Part of a small language model's weights: 10 layers, MLP 2048 SwiGLU.
MLP neurons of a small language model. Each row is named by its layer, matrix (down: output weights) and neuron, and shows model dimensions 352-607. Each number is 128 + 32 x the weight over its row's rms, rounded and kept within 0 to 255. Numbers have three digits each. A neuron's up and down rows have the sign that makes its largest values positive.
After each neuron's rows, "raises" lists the tokens whose logits its output raises most directly, leaving later layers aside.

L4.down1225:121078086136108114155104176164083137113134152127165154142130106144185110086177112155133082127161152081155094144118089134166097092164117112130146143166132132126100060183212188099098115098144125136154124136105104116115123129118146100172127078160137122146111060121113063173110062145097076044116114123113145128118100141144178131125121137181139104127109178143173152128114084097125178124175158154132120114169155125147157125162120043208171098109149091104147156119120110112156107175123162102128117067149099089118143108122103165121103156156119115183086155125153126169064132149142084173089097107177157117127141138048106125089135098139118144060129133145093134130137117171111105085151138169103090145122095102114100026169116141142073126127142162136143095138064124131127129126171088
raises: " ways", " to its", " reasons", " to their", " sources"

L4.down860:137104147102118094111143066111142112165109091072159062139136098090127080162115116097139159113131143139136160100116132141136147188156087152132119121106137078077103073093142127131106105135167141122104108123154154125111147152133179119148101161124119092064126078137151146130145192136118145113047184203147158127160127132131173112161090165135112152135088166132121205096142207123135117106093118140100148051183129122087139121108165149140137147125164098091099148136082157134134160116128084088157134090097128155085152152052123103121112157150134172139136165104113128093068135094125133165190168092199135120151123080104082140120161098122152064122130216135162185107108151114134165087142108118152166118223039125179121140185122116128030144120134115125112132158149150190210122114080082
raises: "ky", "che", "quare", "elf", "ches"

L4.down1095:144164153140132137103112101136144080120085091120079162074153140165165114148152114093133135169147114120163174147106104058171177112091060156111137064132172094095160110143172084123173136152150127126124114137162102192107180152213161135140123157134068092226127106137121099130176107092138126147105074110156099116162135126150123123103146136151125172131113190106149155126163149122190167138131144151179108195135099156144095106140122090107165149128163142177119117174094102158118117096118145160117017100121143142161109128138131058114160122064153118091163167113105147126154117095154158137125103173124098137096132217144160146125128130129120092120096148134120163151151123186102100109107125206119113124114085162134151011098115099125120089086125102212108148070187063143171135058177083
raises: " buildings", " cases", " groups,", " institutions", " countries"

L4.down458:125122172165122149187093148135112160089144126138105113115126103160083112141140100047104067155099137184115114163143128125135088167165161131169168153173126107166109089076123186145139103146114152154116159160160068079134139156125108120189120044135147117144163161093067111173101139093129140159090158146076089098139162118149147121101108129197119134141141128120129134121111172140105103146113104121106165065131140134215072106145116102214099093153133121148131123162156160118102106095141141126122137126098145112081116122161086122092173111104152179138130127095070141117132085083152147160180182110142092052142150095147142124114128124179154138161132169162123194120147145137112060144091105151102095115124122075117127123166087106125108140166105164162100113086124088054097129155127092
raises: "ly.", "ly", " times.", "arily", "ically"

L4.down1339:100174069064123108116126126161053145109139166144140132066130136158125118149085114084151113077092141124165102038130133198098075156129127145134118106103147149055121111114155122116188159114091166118132163137110132112114163156143119120096114066060207114156132090086165173119097134148155148143138130120164172155114083124171106125100168096205130106119126139110093087131172175102121155154152139125072139120141118108149136135136156156055153094072113102147172213146119130115163176145133154171115054076114113105144108146103120140089123148158133093125128137160139222128092094173154185067140106144111039161089143142100143131115113106089103097130068136149099091198128153151212089085221145189133163177097172091132144000126093165112142155190143133107111123101147118144155124167148110
raises: " better", " whom he", " whom", " include the", " possibly"

L2.down1555:173161164118168159087166195127084100155136117139138097139136082057163157139083131140108129145122089105064111130087136115119112176125114071184154201129115082149124101150131131101076151093133120132103125105092100152141127132106159143124134114073098177113156164141072210123100088163188091146097110116143124166125134093105109112149080107123057096084111145109085109119043131099158137136154114132121100155139137072084125190099118155106127082135134141161091098123165128100104138173126148111127172180116097096145126084124162133089108160115130159197178143166174154092098109115126140136131139140107074183175075073126112092115168118173037106183158096152070147160138075154126058109099120109124092126155159163083105149124111121074105171091136098113158131126087105079106164067140172
raises: "al", "e,", "e.", "e and", "ical"

L2.down122:129118130124135145169125144094241110140172139131135171108131146197121096161134150143179116147145105161083133145107151148101099166141128079135115074108105135119171128086094101197126135200184120086101097138120156123101077122136135132165124156079122104178117104077210076073111131134096106121061133150094050129170134105107159051170112141214080116150125137129119126116141130142132112185146147176132182135107134187217155107136097139179120179181049127122143137137090103136124116154153101206074114118092172119138123115147100131169128154160112086148179112098146121117089141097163154126197127125122159104137175149110117130140107145124128136095153098053075113119171136170181187094139074081153137071141184123139126208167160135175106132173173158110140147104098095097157161146178059
raises: " its", " lives", " their", " its own", " an"

L4.down727:082093147087134097120068111126141157155159112147110146075171089143113177107121102151103091125087145101154148048114135139173177129107097142109165128121142170112180156068047136160118087086088119048163126133101127099137154103103124162122152116133124222121160064151109127101202170108117109121103188151160180118075121108131096148133144107155191077203133170114137142116123105093159102217091139150126147142117098104097115122144144131142115117152180092120048225140115146143117101214171090085142120182111160121131171158101119092113135133122107133111110132092102124129117046148087090159126131134130147030045103136139107133094124056062133176122150102125143136142173115086101090171142076074157147181103132137127163161107134167137176122158122114124148077115093136175112145111157066
raises: "est.", "er.", "er:", "er,", "er of the"

L4.down1113:075148129128149121104150107113083132088131186134140152134127123124049089067130088128120146128110196171177090153144186116131114074108136118115181097127115052126088174112094111142144081142113162152109124148122090094108181183087149150110133166157117192140083142138104135150054202112137134090075190194159086082117157165091103106137148165114139142144111105134199136145110112141117094108101156100140143147109120126113088087144177109125142036125186197108161152152113125153140127105152135115105187135169116118147137157089120076119113068166183126055141110175147169144188147106098073130153111136162134101058139154099166135095113095123129092114142111134102104146186160106113152138128094142129090117140163097170164068104077151128105144112124100147102104135143127151129107128124111
raises: " year.", " time.", " years,", " time,", " month"

L2.down892:148134143091156170104130150131074109131103158119164220161117111118071171170099128130137142071118116102157144115129149099144121169187134109105186111127170100126177183124153112143180109123114165118041123124132136112113130164044150176143120163101188117174158163176133190171139151139065109138134076137169096162183105162113171167175115137063150133098100146116130169142133136099121147115082125117075124126121064151113058154114150159105104152126121166157147109120136085149142086124102154097128150154158160118134114133129112163103138101156131178112102063109148124168156114131072135131131080135153122160172114170162148111111126109146128121102103141173104109107158150105177091136131096078128145138090107144170114157145159137123212203120110150123102130075151155138123150145144158
raises: "ities.", "ity", "ity.", "ities and", "ity and"

L4.down1694:084164078129191150120081174113147113099161139109159207106167114105153125114192155162144123170145086086114169080159108118119151141096131084140129126064115154145171161090118134135120110086107081195142151151158120108149162163192094146105088089181081123183127131179057146124177179159143108141088152102157128148120122084182137110124101208139137101126136114076058137105133125176152083107116161100116187110152175148105116130099117184170151123128135104119052095174121096128144101180159100191088122100123113105156142159162157101162153111120098109154080094083131174172144132136152145119130141142131130177062123180115096142148135077156129144146082097129163128223146102135097082103144191122132113139180116151107171255120142083145164104183102172078135137107099125171130140121106149
raises: "ger", "alth", "lect", "gal", "gan"

L4.down1891:044077137159195155193124117151118108208113146207212150144162125114177128071122136129151124176183182120063179125153149115136113109122137127082172131138159145122128136103173091124139092117139120159124108105148160140126125151139177199110090087087116133117122150050034118142132134077179107122184092126154181168084195136178140167137119118148165140123150126170159133104165114138089107157111144078108057101138123105086165118170092119123136172058108151139118163098154063141111157185129071105143114094178123127169144122191112144104147121170199101196146124122137149099122127176095126081068140055148082062126119149139091095093114130171066115203152130102099126151122132089100133133079043125109088149125065101157112092092170162126155161156157133089101192133093108175095105089130121
raises: "ar", "o", "ic", "er", "he"

L4.down1334:159134089094071111104090174089013136144043132060170090079147118147117114113124071119079113167221088146123125160172120213158133120140156094063128119129128120105100147112144105183087139086151156085099149080119134143093145111129177142130113166128110101115118104070144116104116155145103144109160169155141070174211113139101132146125118108143097141166135103062163103138138137052137114129158152129165109127143133071115132090111101197162155097163104118114153135066162099160114149143148178194169170128159063115135121072115075091084150213150100119115096141129097144194156129095136116188131136112035137134156135145158169130135122149179068119104097157140124095183169156043124107102185153103144146140113100124109126000155119052091046160131136166087111104215128152129170134154126145
raises: ", it", ", they", ", it was", ", the", ", he"

L4.down448:094128133154125181120178089199000122104131138126159117126127111151114145149173146100146145122091074176164086153065111128155167169123130136098114109144133106157102104104110163141136151093152141139082151129096096126167135074103109131145123146139140157141131169075124070147159076146159129116148120144166103142092078137126106156098177142144088127108110188140143067134118157187172114125089156139111141086191097146125098126136062118089134131138123109170128128138085110102112119121176125095110108154185120087168124145122151140190130160130122105154158125122107152052180143123116123144073115131102122106181127125145146159072115164075129130130139133154151176109179178183164163110180075164129128095114157126100096000115146065116139103125132084136126103139156178112119161133124161
raises: "s in", "s with", "s, with", "s, which", "s on"

L4.down632:168124155151134154145153167157107079151131152117104130160158145112110053140060151176109134112125150142134107159078077160094155125113132095146099120124113098103133111089158136132143104131176169130154167120137163138187112108110162159111114117153094180163080170181090128117113130147129160120116120133127099130178102157098141092158195126122129133173150103163118184120148109112140155093120113122088146093147152184133050139138110126136150115202112103119102080140112178100081125061128155062108168146101143112141127127133115146092127111158153182098106140119141124109143134105146108197138142184109109140134089180114163103097144104131179148076098076116129137110153174117124151107116161075086159098197120150088113000088102154099185163185108101166200143135171143120064099104168127
raises: "ity", "ity.", "ity and", "ights", "ure"

L4.down1552:102094094140154139148133098184087147110132147107094093122152085148102126137080173103128184132155171174119155130169064169154142113072138144142158128138107129138092101140110126124153179139115171175106122148110148094133123092160110128123079128088153119116058111088181144149167124110107151151141137108147105120152127124098085124158136078133142148087148150124088119112057153103077191088119161127140175154093178098178133146103167169112175093160174168123091168121109113123181175123136148156151127167158064129076129109178119137123059089131185133146162130148162186052179084123129121182144079091065117116162132053154163215130175073119128114158181122152123167188117106120139089134114142085123130110111123148112107117137128137130110118114105107158075138144146120100133043099132095
raises: " of the G", " of the B", " of the ", " of the R", " of the S"

L2.down88:095088101146179159170107137132130155210135143125119146093153182145145111197091120129120116095089140109125102132149115155110157129179158114143125175046145161125099104158174143168138158102087150136138136091113082152154108130120092097142127168128065136156083136107101148199134133176142148130160115127131129121168117187156128134157170127101119121124132119145103113098089150150062125183133151141099119171129146094093070178145146107088191118110132179184178096079100165137123192086081145148065101119144191138128207096120117110169145108132146130147163099106103117106197124215177118143090186184072114139163112165179142062116085136115118153068208141121123124128202120156111121119099079072190148136157146081071101122159088182159084164169136104076051138108140144146109054142203079
raises: "ski", "sky", "sk", ", Russia", "ł"

L4.down1438:109127155150161070152129131095249095108143123168176191161129134148157136129062093135186126183152120140083132101081154136130156189122086128115112135105142153122183103078108128165045099154132099140128116144088148122112141083145130109082187174058129131070148140097130074101094184146143101083140070166100072171142153125117106088164069101166124125112160076171119106116143121078156210109083187146158181106151172127164194140117128099144157216101093097080175054084138110103132081135154099132120120096054135107138103126152111143142169101199161127144120167152137149179110140140157109152183172153128181077132084112112135057110115186126114072136146107079111137163142172086154124133060092133147139135101152093151182040135155099098152134093127171171111118085140094142092137199099140
raises: " up the", " down", " down the", " any", " up"

L4.down1922:084064116138101101084171158148224108168145130115103131103135132144092118133092091104157099103128209098096151070078129145077151101121173101094136113119069183132122091183165116103106132089152112099102151116157106079084118137106111124161097112166139128147094100143136126139154159124130111168131108068113157105146129107130135087113119116161113081157081125106145132145170076119095105100115146163143165116118154143107085157120158131106059102131085130122095110091141099150199129119152124159100150134103128054116120085139098107177162039109092160134161167148164161128075072152111130127130097130153160132078097154130169139119116166086114057098137145123096106217134155132121098089096129123160093083112150156172137010060148135156109191104099086108124127164077045101131168078165140
raises: " more than ", " over ", " seven", " five", " nine"

L4.down1399:156120075078129105174127098093172111142163155166127156174135132155105121097074069130162114102164160158079109158065126162169141068118155088117119190142132142106176111131155098196135053166155112119111183106164116115118110070160091127125129092135138132115154084112150163137148100182155140190147128142182124138143131128137141137100119076107127160167186122114116176149084149147143104125121137088107142102098158204114145144138111135129126212109058067103098120106124104159129177127112167188155117083113159071160079094116110096103117103145202118176074156148114155098149107174052154147096115164166187146131155114142193201152199092156123167151164107108151098088114132112163165143111111137152134158125126170067127054144178106110119126171130156106152119077103129154093079086119178
raises: " enough", "ly", "al.", "al,", "ated."

L4.down1037:088075097137158103140131133118164145177113142145125093127085191139154131152172079154085134123119105141101120111138143095045139099153159122187137132123116113091142109110185099136115037113063157085182107136145144075124181173065154069085129126157080120160146104134097052117101121103138137104113138114084161150157139095104117146119104158129118123105156116151111087105122133147181153093116128151183114078109126141142175105103154085115136147096127183097129105106106116169140121132120164116120127138124115149071187150142125079175064167081135115096147123119115201155110114111135057143138106147113121147161091077107095123206095113129099063172083157102122144121102139116173087141145143170146137143149186115171191103138167108121093165148113168097188103175082123153105137098089133
raises: " five", " four", " twelve", " three", " seven"

L2.down1847:103191154144135173135062162103121131133168109144102135076146150180136147082092116084172144191137160110129109159129168148110196172112164083135171104087133168171108084102161150158151122124083138129090158119179157169054107105174108132161133078165075136117110133063227103105110113092176091151109108049159089161115131134151119169104177107069127178174143134150165141083105070171102171141116097139122129124093136095066122070116164134102105153088147100085078107136138062114158183108045082049173148182076072095095102146102168092144129153104096082173099173099077150085196126179152114170150179079096190155108123145173155152113171127150089082117094102115100123126053188149108181103134159183141116156181110116104133072145128135119179117140113166160136081166130151140142168153135134
raises: "down", "ing on", "ards", "nam", "agu"

L4.down830:167164168086153090106107118121095101161126113139164201143101067100112177140117175101159177132114165105054137168100133121051107104153111138101100165152053075146172117126144077146097114149060157116155103073189099137059119104164137185148112166126150169073104157137123123189108054114105205140124151118139113157064090069119132162142108115131140122187151103126180142152118061120151087150149144129086166117108130112127094127129077105115080163130130156118080139132091121127106128132231136064107115104109101089094122194112161133154067106123114160084105133139084160079116187084124066160061129115086109166101124117163183145151141142160167098140088129093064122091170123133200126192172094172087114185177176106156156141148128113088132177170133139133161081135132145096123117112107125
raises: "load", "hy", "pet", "uff", "ired"

L4.down980:107183149106188090137129106173117132129193093144148113111153114104132155165136119110121132086090113167110144045150124122150139107115150133198146141132148097115105088119152080108088190100119121097167100084085193075169192107132149146080119153106101184108136126147135087083122113134083152111148123137154177152115093152129125066122072185048182104163071159094083121103092104075107157159169125128079170080151121097148119059121128152079078142119141113098109133120076126146139117125130172137149160167134083121172156115111117141106112123119121146120118104157136083106112067085151147173219061170138161023160175135148100087156101110136112131088117140112150133169125135102112150158143111069190113104173105112101069057085092166087139118129128117150117113166139141131107175132074122
raises: "es are", "es were", "es of", "r", "ro"

L2.down1507:119158115120151098052157123151185138126157154151137101140148067198086164134099136097113152110141114099134089126171133135122124132137123108078166089130109092143124116107132134143079119138080117096154147106057111133127164209092125154189129137157099139164134097140090159129072184148106138162116070109139120163161157079116165181137118080097098111092107055124142175161099136098112138064184168129175187119110155133175170205158100100141085216105122127131183139143075114146210102067071092129138105134127139085089121094147098121169148146101153133098114142103126117147141139116087175140102063129079150092168097138142145126155106145123128160141148140120124086112180117101132160080126123081154170100104140126082131063089120082173153105165170154153168129143127159135165123140150180
raises: ", they were", ", they", " any", " they are", " they were"

L4.down1699:159136137115108166167109125087123089117098148149123071172091186156121144123125139099131075112140119107140124132110113130146241062164148196142126066129099167108176133129144134128146075100126068116093113181147145092115064116168143144140080064156072173122096138117099137106142142121166113159136126107169116145134131156203191142091074133148146093157038122121125140151166138150073126153180140126075134100085125098148202176185164065076114115105135142126123095062126132140121085145156181189000099103144152117150157183123142128101202126142140174208127172166161032176153166188142159103110124166118132127102144112091155125098159092107089116133125147154153155068090175123138114094113136101171075118126048165193135090141186118084179142148078119144095102072130091193106144157088115
raises: " University.", " University in ", " University", " airport", " between "